Weights of a small transformer language model.
Architecture: LayerNorm before each block, rotary positions, no biases in attention or MLP, tied embeddings, attention and MLP in parallel.
Training: a variant of Muon for these matrices, 838M tokens, 8799 steps.
MLP neurons of a small language model. Each row is named by its layer, matrix (up: input weights) and neuron, and shows model dimensions 48-111. Each number is 128 + 32 x the weight over its row's rms, rounded and kept within 0 to 255.
After each neuron's rows, "fires on" lists the tokens most often at its 100 highest values on Wikipedia text that the model never trained on; "fires in" lists the words (lower case) most often at its 100 highest values on Wikipedia text that the model never trained on.

L2.up1800 [151 122 139 167 112  97 146  59 158 126 124  69 190 101 158 171 117 202 114 234 153 119 107 113 100 144 146 120 121 147 136 165 173 110  98 115 104 144 160  83 147 158 152  99 123 153 161  72 124  90 118 109  54 120 139 159 107 142 110 163 128 122  85  81]
fires on: " of", "ing", "enn"
fires in: "of"

L2.up900 [168  94 117 172 120 118 144 115  83 142 106 134 159 114 127  98 120 218 101 139 162 102 140  88  99 122 135 120 109 170 156  84 180 145 180 138 151 133 109  98 135 142 138 129 122 148  87  81 192 131 121  90 169 143 145 156 135 131 141 153 110 132 189 130]
fires on: " of", " on", " in", " with", " for", " by"
fires in: "of", "on", "in", "with", "for", "by"

L2.up2666 [157 124 125 141 147 118 139 127 107  42  80  91 107 108 179 145 109  90  77 121 145 149 125  99 116 164 103 148  67 129 117  67 140 110 136 167 108 158 135  90 110 161 192 112  60 218 132 109 121 112 113 147 142 102 120 161 138  83 196 147  77 143 123 112]
fires on: " to", " which", " could", " that", " would"
fires in: "to", "which", "could", "that", "would"

L2.up1508 [138 133 117 156  76  94  54 169 161 120 130 137 152  89  78 164 135 104 168 134  87 119 127 109 123 138  98 127  83 139 126 187 136  98  36 167  93 122 128  91  95 105  94  92 129  62 125 123 103 154 144 130  75 162 150 153 143 147 117 103 120 105 133 133]
fires on: " of", " throughout", " in", " within"
fires in: "of", "throughout", "in", "within"

L2.up1171 [135 149 142 160 104 137 152  84 135 122 103  94 119 194 164 161 128 142  39  68 125 195 114 118 171 107 115 154 136  99 113 111  99 151 166 208  76 141 157 116 127 161  95  96 135 189 156 118 124 107 114 119  57 127 142 112 146  55 160 126  94 111 100  82]
fires on: " to", " At", " for"
fires in: "to", "at", "for"

L2.up476 [105 182 116 116 105  85 144 118  95 124 129  69 117 146 122 111 112 146 136  99  98 137 149 131  94 172 130 142 182 111 135 151 126 130  63 154 134 169 211 130 123  78 128 213 111 123 124  63 108 130 135 123 152  73 144  94 109 100 173 137 188 151 123 139]
fires on: " for", " to", "es", "ers", " can"
fires in: "for", "to", "pettersson", "can", "honinbo", "envoy"

L2.up2784 [137 174  82 130 142 166  84 138 189 117 174 173 132 128 114  87 167 167 125 103 139 183  89 149 161  81 117 109 163 113 145 145  93 135  90  92  91  88 131 144  95 113 123 108  94 143 130 132 106 107 154 113 101  96 119 125 159  72 157 134  92 120 111 101]
fires on: " as"
fires in: "as"

L2.up1108 [111 140 139 111 109 156  93 108 142  99 136 118 124 115  76 146 118 152 127 153 165 129 178 134 106  81 162 186 100 170  71 103 165 135 142 112 131 136 147 119 108 135 138 125 140 142 155 156 119  72 100 113 116 171 120 141  91 220 151 174 184 111 107 173]
fires on: " as", " than", "ind", " in"
fires in: "as", "than", "cylinders", "in"

L2.up1647 [133 197  88 148 125 159 151 185  74 150 123 103 135 128  99 159 141 127  94 104 108 144 116 148 111 115 155 147 191 160  93 143 126  87 135  83  91 102  73  89 121 110  94 114 154 165 161 169 156  60 101  61 101 147 118 145 113 128 206 134  53  91 181 140]
fires on: " as", "ar", " that", " would", "s"
fires in: "as", "qarabağ", "that", "would"

L2.up164 [166 116  91 132 130 147 132  89 131 127  68 170 145 108  85 129 149 126 157 101 112 146 175 152  66  90 124 138  98 136  97  97 138  81 152 148 155  76 118 136 135 109 172 204 134  94  76 167 109 117  80 158 134 119  96  97 128 119 135 115 176 171 108 148]
fires on: " from", " From", " just", " originally", " to", " short"
fires in: "from", "just", "originally", "to"

L2.up930 [181 148 111 107 140 118  86 143  99 150 100 107  91 157 151 174 153 143  97 208 132 118 101 146  95 193  99  93 160  96 108  82 133 154  73 142  55 140 155 160 121  80 206 127 144 126  96 103 113 115 113  74 148 145 133 106 101 111  96 129 143 140 114 122]
fires on: " as", " made", " make", "9", " making"
fires in: "as", "made", "make", "making", "to"

L2.up179 [101 151 129  65 143 130 137 152  88 185  98 112  39 125 138  59 136 140 150 134 133 138 176 111 113 169 132 102 123 129 111 103  78 157  94 113 126 136  90 136 148 122 151 151 158  83 137 120 135  58 134 136 120  88 102  84 120 128 137 141 100 131 117 165]
fires on: " to", " into", " within", " form"
fires in: "to", "into", "within", "form"

L2.up939 [162 181  80 119 121 177 136 130 102 119 114 174 169  77 170 139  80 127 103  96 190 176 156 142 154 111 129 165 159 111  88 128 101 102 184  83 145 163 139 124 126 139 143  94 117 144 111 150 105 159  82 145 132 160 110 107 102 100 159 160 154 102  99 115]
fires on: " for", " For", "For", " to", " Turnout"
fires in: "for", "to", "turnout"

L2.up2427 [160 106 131 209  98  81 110  74 145  59 138 164 141 144 168  68 163 104  84  91 136 133 161 114 160 117  75 135  99  99 181 159 108 188 124 109 130 121 142 107  91 118 135 106 135 182 133 160 105 112 166 135 198 134 126  94 129 111  83 186 119  90 151 117]
fires on: " after", " After", "After", " in", " for", " until"
fires in: "after", "for", "in", "when", "until"

L2.up174 [174 174 145 108 137 182 193 120  77 113 155 182  75 149 143 108 162 175 139  90 111 194 110 122 140 131  85 122 147 104 105 124 153 121 143 111 107 119 176 145 111 204 156  78 111 165  91 171 114 142 109 124 148 112  72 136 129 114 146 146 110 138  87 109]
fires on: " time", " as", " that", " way", "ay"
fires in: "time", "as", "that", "way"

L2.up1128 [140  97 137 152 137  92 139  79 145 144 194  83 156 167 106 140 146 185 130 161 145 128  83 110  91 180 143 166 190 131  79  86  94  97 136 174 105 166 164 123  90 130 133 113  82 141 143  84  56 187 148  60 119 105 150  97 114  95 180  34 146  84 180 159]
fires on: " as", " to", "ot", " used", "w"
fires in: "as", "to", "used", "been"

L2.up2058 [112 135  49  84 170 162  76 208 109 185 170 105 137  97 159 160  77 141 128 108 152 141 140 114 119 120 101 132 134 112  92  69 189 199  46 129  71 106 119 154 133 103 147 136  58 158 138 107  96  67  93 130 170 106 124 130  87 150 128 152 136 151 183 161]
fires on: " to", " with", "it"
fires in: "to", "with"

L2.up722 [112 140 109 119 165 175 115 125 152 162 109 103 119 179  58 178 139 149 190 129 160 119 106  34 120  83 138  81 125 105 123 158 132 179 128 177 135 131  88 142 124 118 123 217 116 114 116 100  90  77 138 111 121 104 155 214 120 116 144 143 149 135 134 124]
fires on: " of", " from", " in"
fires in: "of", "from", "in"

L2.up1468 [120 141 144 128 181 186 184 179  65 139  94  70 215 136 118 109 186 103 160 163 219  82 164 145 134 143 145 129 167 190 132  96 146 168 141 131 153 206 175 177 163 117 136 152 141 103 128 113 128 171 168 118 136 132  87 106 117  87 128  98 115  72 138 202]
fires on: " of", ".S", " in", " for", "ron"
fires in: "of", "s", "in", "for", "astron"

L2.up2290 [124 133 166  73 113 117 135  72 113 159 116 134 151  96 138 187 158  75 183  68 121 136 116 125  90 163 119 144 160 153 107 104 128 139 151 168 136  56 101 142  69 174  92 111 104 174 109  85 176  87 141 110 196 136 112  98  59 101 100 126 177 112  83 157]
fires on: " to", " community", "le", " Association", "-time"
fires in: "to", "association", "community", "time", "place"

L2.up1737 [149 166 125 163  84 117 150  90 149 166 162  81 139 128 158 117 148 166 136 167 106 164 134  92 149 167 115 169  59 136 156 127 143 113 109 134 176 170  99 110 193 185  81 132 127 118 132  89  66 102 126 181 119 144 138 115 120 145 112 117 140 190 141 127]
fires on: " well", " and", "ly", "now", " ultimately", "ically"
fires in: "well", "and", "or", "now", "ultimately", "later"

L2.up171 [ 83 198 132 179 168 129 133 111  96 154 125 118 186 177 165 139  72 156 118 133 109 146 158  97 149 105  71 157 134 141 186 135  72 165 168 134 166 135 153 121 125  95 132 114 171 112 128  94 120 116 134 157 151 146 143 129 146 126 129  95 107 113 104 220]
fires on: " to", " a", " on", " in", " under"
fires in: "to", "a", "on", "in", "under"

L2.up2151 [184  89 110 164 126 114 169 138 153  89 158 118 168 157 113  79 197  99 135 126 150 142 101 121 113 167 112 141 134  95  92 120 164 135 113 159 157 131 128 133 129 141 138 140 198 126 116 189 116 107 121 143 142 188 130 130 188 160  98 189 138 118 184 198]
fires on: " where", " when", " Cup", " which", " that", "ch"
fires in: "where", "when", "cup", "which", "that", "of"

L2.up2357 [111  46  58 147 130 124  88 114 170 137 122 166  54 127 129 160 167 103 129 127 172 142 151 124 138 152 136  48 128 117  82  97 134 106  84  98 149 122 129  90 166 110 127 151  77 154  90 138 142 158 112 107  79 133 172 201 146 104 183 113  99 104  85 145]
fires on: " with", "0", " as", " time", " when"
fires in: "with", "0", "as", "time", "when"

L2.up32 [162  77 110 141 179 139 148 118  88  84  91  92 117 208 135 216 107 162 120 157 156 151 137 109 162 108  97 154 107  49 127  88 134 118 143 158 139 167 106  96 178 159 131 112 152  80 107 184 109  90 124 156 112 121 132 181 131 109 117 110 164  93 125 124]
fires on: " later", " now", " such", " today", " Later"
fires in: "later", "now", "such", "today", "current"

L2.up482 [ 81 119 103 189 164 117  85 198 131 123 127 144 135 185  87 136  79  95 130  97 109 127 152  82  87 139 102 160 184 147 123 150 124 136 123 105 110 110 133  73  64 188 128 124  95  89 126 114  88 199 161 123 114 118 180 163 114 183  79 146  67 111 146 102]
fires on: " in", " from", "in", " into", "is"
fires in: "in", "from", "into", "definitive"

L2.up2360 [ 87 199 110 154 213 194 139 158 170 144 103  76 155 107 124 131  97 130 140 107 113 154 115 157 117 130  93 124 106 109  93 144 134 170 166  98 134   1  94 111 135  83 106 175 129 127 115 133 153 149 105 120  88 124 122 130 118 107 146 135 116  90 131 123]
fires on: " under", " a", " received", "ner"
fires in: "a", "under", "received", "ochsner"

L2.up2753 [110  65  92 163 108 160 129 103 146  95 133 117 111 127 129 142 118 121  95 139 102 120  91  77 128 136 135 127 111 157 164 178  65 183 145 104 145  65  97 123 156 136 184  64 128 139 126 164 119 158  67  77 152 189 107 141 144 122  90 143 112  84 150 130]
fires on: " as", " to"
fires in: "as", "to"

L2.up2021 [116 119 115 155 144 178 153  80 147 174  98 122 107 185 139 117 146 195 150  81 128 102 188 121 101  95  78 133 115 148 143 134 122  54 104 126  93 213 118  86 162 120  97  78 169 133  99 130 138 117 181 132 101 146 109 103 110 131 137 118 100  95  90  92]
fires on: " to", " of", "ri", " de", " into"
fires in: "to", "of", "de", "into"

L2.up872 [ 95 144 103 111 141 111 135  94 118  89 165 148  95  97 194 102 175 105 102 107 109 114 125 125 109 139 123 145 143 163 180  63  94 155 107 136 157 127 112 115 133 144 130  83 209 114 110 109  94 133  96 211  95 119 138  50  79 158 122 142 113 110 166 100]
fires on: " of", " with", "ion", "ive", "wo"
fires in: "of", "with", "fiona", "five", "two", "black"

L2.up599 [127 125 103 101 149 242 149 120 113 115 164 133  99  86 179 148 128 161 102 150  61 152 152 152 148 128 128 128 152 145 121 122 151 130  84 129  83 132 206  95 149 127 132 102 106 110  71 136 164 143 129 140 116 102 120 181 162 138 132  52 128 117 121 188]
fires on: " when", " as", "im", " where", "on"
fires in: "when", "as", "where", "quarter", "testimony"

L2.up2789 [ 80 150 125 147 126 127 119 121 114 133  92  56 125 116 103 128 133 191  96  60 104  82 141 127 142  91 109 153 187 129 105 135 138 122 178  88 142 116 152 175  94 124  95 159 125 153 154  59 144 151 151 154 105 133  81 181 128 111 131 143 133  89 121 144]
fires on: " to", "h"
fires in: "to"

L2.up2812 [ 76 200 103 133 133 167  92 111 130  93 197  61 155 151 125 148 150 153  76 144 184  64 132 106 153 107 117 136  82  96 118 114 134  66 163 141  48  86 159 154 123 139 152 119  89 129 126  59 127  68  72 114 141 154  68  87  69 135 138 178 107 140  73 149]
fires on: " to", " would", "he"
fires in: "to", "would"

L2.up2647 [ 86  84 125 197 176 172 111 162  78 105 123 170 185 120 117 156 130 156 150 136 128 119 126 121  74 133  76 185 140 101 135 110 115 124 105 152 129  95 127 119 174 104 137  80 114 124 109 172 112 186 156 115 160 102 114 192 177 109 136 115 139 129 112 135]
fires on: " such", " Pre", " pre"
fires in: "such", "pre"

L2.up64 [150 119 154 133 120 158 150 100  69 111 125 114 123 108 157  99 154 113  86  73 136 128 221 193 187 169  93 144 119  76 150 134 126  70 110  87 116 160 155 157 150 112 149  74 130 155 111 111 106 155  95 165 141 155 125 139  66  68  65 128 173 138 107 162]
fires on: " in", " for", "z", "s", "mer", "gl"
fires in: "for", "in", "parsons", "tammert", "ozone", "oglu"

L2.up1059 [140 188 144 147 116  65 104 105 108 116  93 143 126 153 104 155 101 110 138  96 192  88  95 153 157 149 191 116 173 124 145 140 116 177 155 152 130 184  65 125 192 121 118 150  93 124 129 105 151  16 156 125 117 111 153 128 129 119 145 112 105 132  95 178]
fires on: " of", "ied", "ically", "ations", "ue"
fires in: "of"

L2.up1488 [108 188 121 183  95 188 135  96 124 138 134 109 107  69 116 156 115 161 144 111 116 168 130 145  93  91 117  94 122  95 104 141 188  78 118  73 108 181 104  74 225 197 140 140  95  95 131 185 125 145 118  43 117 168 104  89 114 144 118 158 104 109 114 125]
fires on: " under", "As", " than", " per", " with", " from"
fires in: "under", "as", "than", "with", "master", "from"

L2.up1486 [ 77 144 170 110 131 190 135 103 137 139  82 123  81 110 132  80  74  99 195 155  85 114 104 182  57 119  96  87 115 141 154 120 156 171 143 129 132 177 116 123 128 150 129 150 123 146 138 123  94 163 104 113 129 134 114 133  94 132 201 128 148 153 175  97]
fires on: " to", " place", " of", " and", " prem"
fires in: "to", "place", "of", "and", "silver", "born"

L2.up2668 [148 176 118 133  81 190 124 143 157 115 153  90  66  68 130 108  91  69 139 193 171 190 160 159  90 146  84 119 110 159  95  80 108 153  95 103 168 132 102  78 102 149 160  72 117 102 103 108 124 110 133 116 102 168  84 109 136 183 157 114 106 133 130 133]
fires on: " as", "As", " As", " for"
fires in: "as", "for"

L2.up1944 [136 122 145 139 137 134 157 139 101 155 115 138  83 114 131 125  65 125 112 108 190 141 134 152 126  82  81 131  91 107  95  95 166 136 119 150 176 122 104 171 145 174 197 163 191 143 182 140 114 162 111 134 171 151  79 119 180 175 181 151 119 147 166 105]
fires on: " to", " of", " and", "as"
fires in: "to", "of", "and", "blasey"

L2.up1788 [107 150 137 101  83 128 126  97  84 163 149 159 161  60 141 174 119 163 104 115 151  98 132 193 107 121 119 176 113 135  97 184 109 165 114 115 124 123 167 174 131 108 109 114 132 133 139 110  71  75  97 104 143 128  82 116 158 104 186 105 144 144  84 182]
fires on: " to", "ia", "hes"
fires in: "to", "viacell", "viacord"

L2.up2791 [156 113 141 124  74 203 110 154 135 178 160 136 121 190 113 175 154  97 113 147  93 117 157 109 156 124 107 138 187  83 111  75  74 157 165  90  71 201 209 111  97 145  88  97  74 134  67 186 110 121 144  98 174 155 117 154 152 110 171  77 123 124 166 125]
fires on: " as", "As", " As"
fires in: "as"

L2.up2498 [125 144 102 142 115  90 101 143  69 115  97 129 136  84 143 134  78 142 102 152  85  88 167 130 117  90 175  80  81  91  76  74 126 150 140 106 117 140 149  85  67 139 115 101 130 129 115 154  84 121  65  60 164 151 158  85 100 128 111 139  90  96 114  90]
fires on: " as", " to", " be", "ed", " with", " comp"
fires in: "as", "to", "be", "with", "from"

L2.up302 [126 138 125 146 152  69 105 141 137 131 184 101 139  89 177 122 132  73 179 107 173 102  97 122  99 117  85 175  89 178 148 109  65 109  88 140 199 154 124  98 134 143  91 109  76  88  83 128 104 158  90 137 130 142 140 112 129 132 138  97 100  94 147 143]
fires on: " of", " for", " from", " with", "av", "erg"
fires in: "of", "for", "from", "with", "anandavally"

L2.up74 [ 91 121 136 128 126  87 124 109 152 124 130 157 122 119 139 117 132  50 124 135 113 115 150 106 107 101 134 131  90 111  81 106  40 111 132 107 120 102 176 137  91  97 136 141 115 144  87 136 125 109 133 127 136 165 159 128 128  66  96 192 162 103 108 127]
fires on: " from", " of", " into", " formed"
fires in: "from", "of", "into", "formed"

L2.up422 [ 68 122 154 133 131  94 167  98 143 123 156 128 109 106 143 149 132 156 129 122 125 162  55 149 164 140 131 148 103 156  67 139 135 151  97  99 142  98 132 139 116 147 119 108 130  91  90 111  74  48 160 132 118 116 114 129 193 119 129 121  84 102  92 182]
fires on: " more", " other", " serious", " such", " no", " little"
fires in: "more", "other", "such", "no", "little", "most"

L2.up286 [ 92 132 115 178  72  92 139 127  87 120 148 113 117 118 124 141 142 102  94 150 143 166  87  77 125 169 173 139 149 132  87 121 140 120 135  35 198  84 130 158 168 156 106 101 120 153 171 138 154 148  59 132 143 142 146 117 148 135 157  78 121 115  91 131]
fires on: " to", " on", " of", " for", " in"
fires in: "to", "on", "of", "for", "in", "with"

L2.up1123 [119  97 145 152  81 150 193 129 130 131 129  95  59 144 121 166  55 120 143 113 125 134 164 173 157 206  56 136 124 137 164  86 117 103 173  95 133  62 139  79 116 179 124 177 111  96 146  91 128 130 165 167 120 176 137 133  67 131 106 181 113 127 152  59]
fires on: " of", " from", " into", " Out", " to", " over"
fires in: "of", "from", "into", "to", "outlawz"

L2.up2174 [150 141  95 145 138 112  99 157 130 167 106 195 187 140  89 129  79 153 145 128 129 146 115 104 155  79 130 227 172 123 108 121 171 141 128 150 158 208 113 110 133 160 182 180 134 148 156 116 115  67 112 149 127 122 115 129 148  83 118 110 193  91 135 164]
fires on: " not", " to", " dis", "'t", "hest"
fires in: "to", "not", "t", "chest"

L2.up2171 [166  73  80 119 101 145 111 107 135 101 141 142 116 188 137 131  80 126 118 103 215 103 159  87 113 155  98  51 130 128 120 139  93 155 129 125 116 156 153 107 140 150 201 121 136 195 119 126 165 174 146 103  94  99 122 115 131 123  93 130 142 138 142 156]
fires on: " do", " did", " time", "ah", " on", " would"
fires in: "do", "did", "time", "on", "would", "kahlon"

L2.up1404 [ 79 102 125 141 152 133 116 178  86 105 116 158 145 183  80 162  78 130  68 136 143 171 136 186  91  93 121 122 202  69 114  90 102 154  92  73 151 155 149 144 112 136 137 112 148 156 124 131 120 108 118 165 110 177 140 121 105 172 140  88  81 156 133 143]
fires on: "In", " in", " In", "in", " Con"
fires in: "in"

L2.up227 [166 145 138 140 136 131 130 179 123 142 113 149 119 145 156 152 159 139 111  80 120 148  94 114 135 138 136 179  97 154 151 168 137 158 139 122 143 131 152  55 100 162  81  75  30  98 177 130 135  78 116 146 168 112  99 166  90 136 105 144 130 163 159 152]
fires on: "(s", " of", " and", " from", " as", " in"
fires in: "s", "of", "and", "from", "as", "in"

L2.up2241 [147 103 108 209  99 100  88 178 146 136 186 111 126 128 186 136 160  85 119 120 116 145 123 126 196 148  64 157 128 102  82 131 115 171 160 165 110 118 138  84  79  98 171 159 102 112 100 169  63 120  70  77 147 121  81 108 105 130 101  83 112 129 125 136]
fires on: " Open", " more", " main", " mixed", " one", " record"
fires in: "open", "more", "mixed", "main", "one", "record"

L2.up1514 [ 73 137  80 134 120  98 111 138 126 135 131 149 144 146  62 117 122 103 114 131  78  87 118  79  98 161 121 109 101 113 124  99 126  92  89 121 105  81 111 139 124 121 156 113 125  93 185 210 106  39 170  60 139 151  90 167 150 139 182  83 101 148 129 125]
fires on: " as", " and", " among", " place", "re", "als"
fires in: "as", "and", "among", "place", "steals"

L2.up2419 [106 182 137 143 127 111 155 126 113 123 212 124 119  77 123  68 166 117 137 120 142 131 105 101 222 145 150 117 172 117 160 104 128 121 169 119 132  70 116 180 158 139 106  98 188 111 184 109 102 132 103 140  95 167 100  85 136  96 112  79 113 175  73 104]
fires on: " of", " including", " on", " as", " with", " include"
fires in: "of", "including", "on", "as", "with", "include"

L2.up2278 [100  89  82 125  73 101 126 140 115 147 149 214 133  69 148 159  20 124 147 103 138  93 123 125 152 145 112 103 143 112 117 165 162 123 145 126  87 117 115 111 107 159  83  91 156 100 134 157 106  65 125 128 146 155  80  56 126 126  83 148 120  82 167 106]
fires on: " one", " two", " as", " among", " to", " Two"
fires in: "one", "two", "among", "as", "to", "three"

L2.up1401 [ 93 127 147 173 161  73 168 174  97 166 123 185 122 140  86 115  98 139 111 120  90 148 129 168 194 133  98 146 150 130 176 163 138  92 155 230 143 200 118 186 206 112 139 149  57  69 208  84 140 130 166  86 128 106 139 154 141 147 155 140 126  98 133 131]
fires on: " of", "y", "ft", " into", "x"
fires in: "of", "into", "neftchi", "in"

L2.up2064 [112 140 144 137 160 165 162  95 138 103  88 149 154 115 192 130 152 118 126 141 141 101 130  96 120 129 100 192 119  93  31 138 155 158 163 132 214 111 166 142 166 153  77 117 135 171  90 176  85 123 106  79 120  76 143 133 137 148  92  95 114  49  76 137]
fires on: " No", " any", " no", " every", " little", " January"
fires in: "no", "any", "every", "little", "january"

L2.up203 [144 108  92  77 135 156 125 134  93 172  91 118 174 116 112 157 135 128 166 119 110 129 133  27  74 127 204 139 142 166 117 118 174 125 100 193  83 110 122 113 171 120 153 149 104  57 130 146 114 153  97  84 135 111 111 129 102 121 135 165 196 118  95 153]
fires on: " of", " time", " in", " di"
fires in: "of", "time", "in"

L2.up2193 [165 153 115 130 126 154 104 174 195 191 145  87 162 135  83 144 118 108 160 165 163 160 168 131 143 188 128 139 145 149 128 136 105 160  85 149  97 153 150 127 142 119 114 190 122  92 126 166 123 134  94 106 117 106 159 143 137 136 189  86 175 136 119 169]
fires on: " New", " in", " der", " for", "ur"
fires in: "new", "in", "for", "der"

L2.up1260 [147 136 172 192 137 109  84  89  37  62 103  97 164 141  89 166 137 166  74 113 139 126 114 120 145  65 129 158 110 129 140  77  51 129 131 131 164 100 107 112 135 123 120 120  71 173 143 107 132  77  76 156 149  87 138 163 113 123 127 120  84 106 118 105]
fires on: " to", " help"
fires in: "to", "help"

L2.up2025 [104 177  97 178  94 109 168 116  79 139 124 122 119 115 127 105 135 146 107 131 125 103 135 146  99 146 137 176  91 133 107 122 131 202 189 137 125 146 122 111 128 146 134 103 190 139 107 180 161 143 135 126 186 147 153  77 145 103 182 127  49 117  87 129]
fires on: " or", " and", " but", " of", "re", " than"
fires in: "or", "and", "but", "of", "than"

L2.up1470 [255 137 119 135 164 129 142 159  78 175  79 191 192 149 127 117 169  43 142 129  91  77 122 148 132 117 111 102 165  98 128 141 163 128 130 141 164 101 160 131 138 134 146 129 125 114 160 112 115 141  94 135 124 132 179  92 140  74 134 162 138 118  99 153]
fires on: " from", " From", "arts", "From", "ring"
fires in: "from", "darts"

L2.up1684 [200  69  87 149 165 182 130  99 105 180  76 128 129 110  98 125  77 126  89 125  98 127 180 135 117  88 114 100 134 148 122 139  88  57 185 190  41  80 122 131 136 132 136  74 143 119 150 152 138 128  85  88 130 154 135 123 160 121  82  74 136 139  51 101]
fires on: " to", " of", " near", " after"
fires in: "to", "of", "near", "after"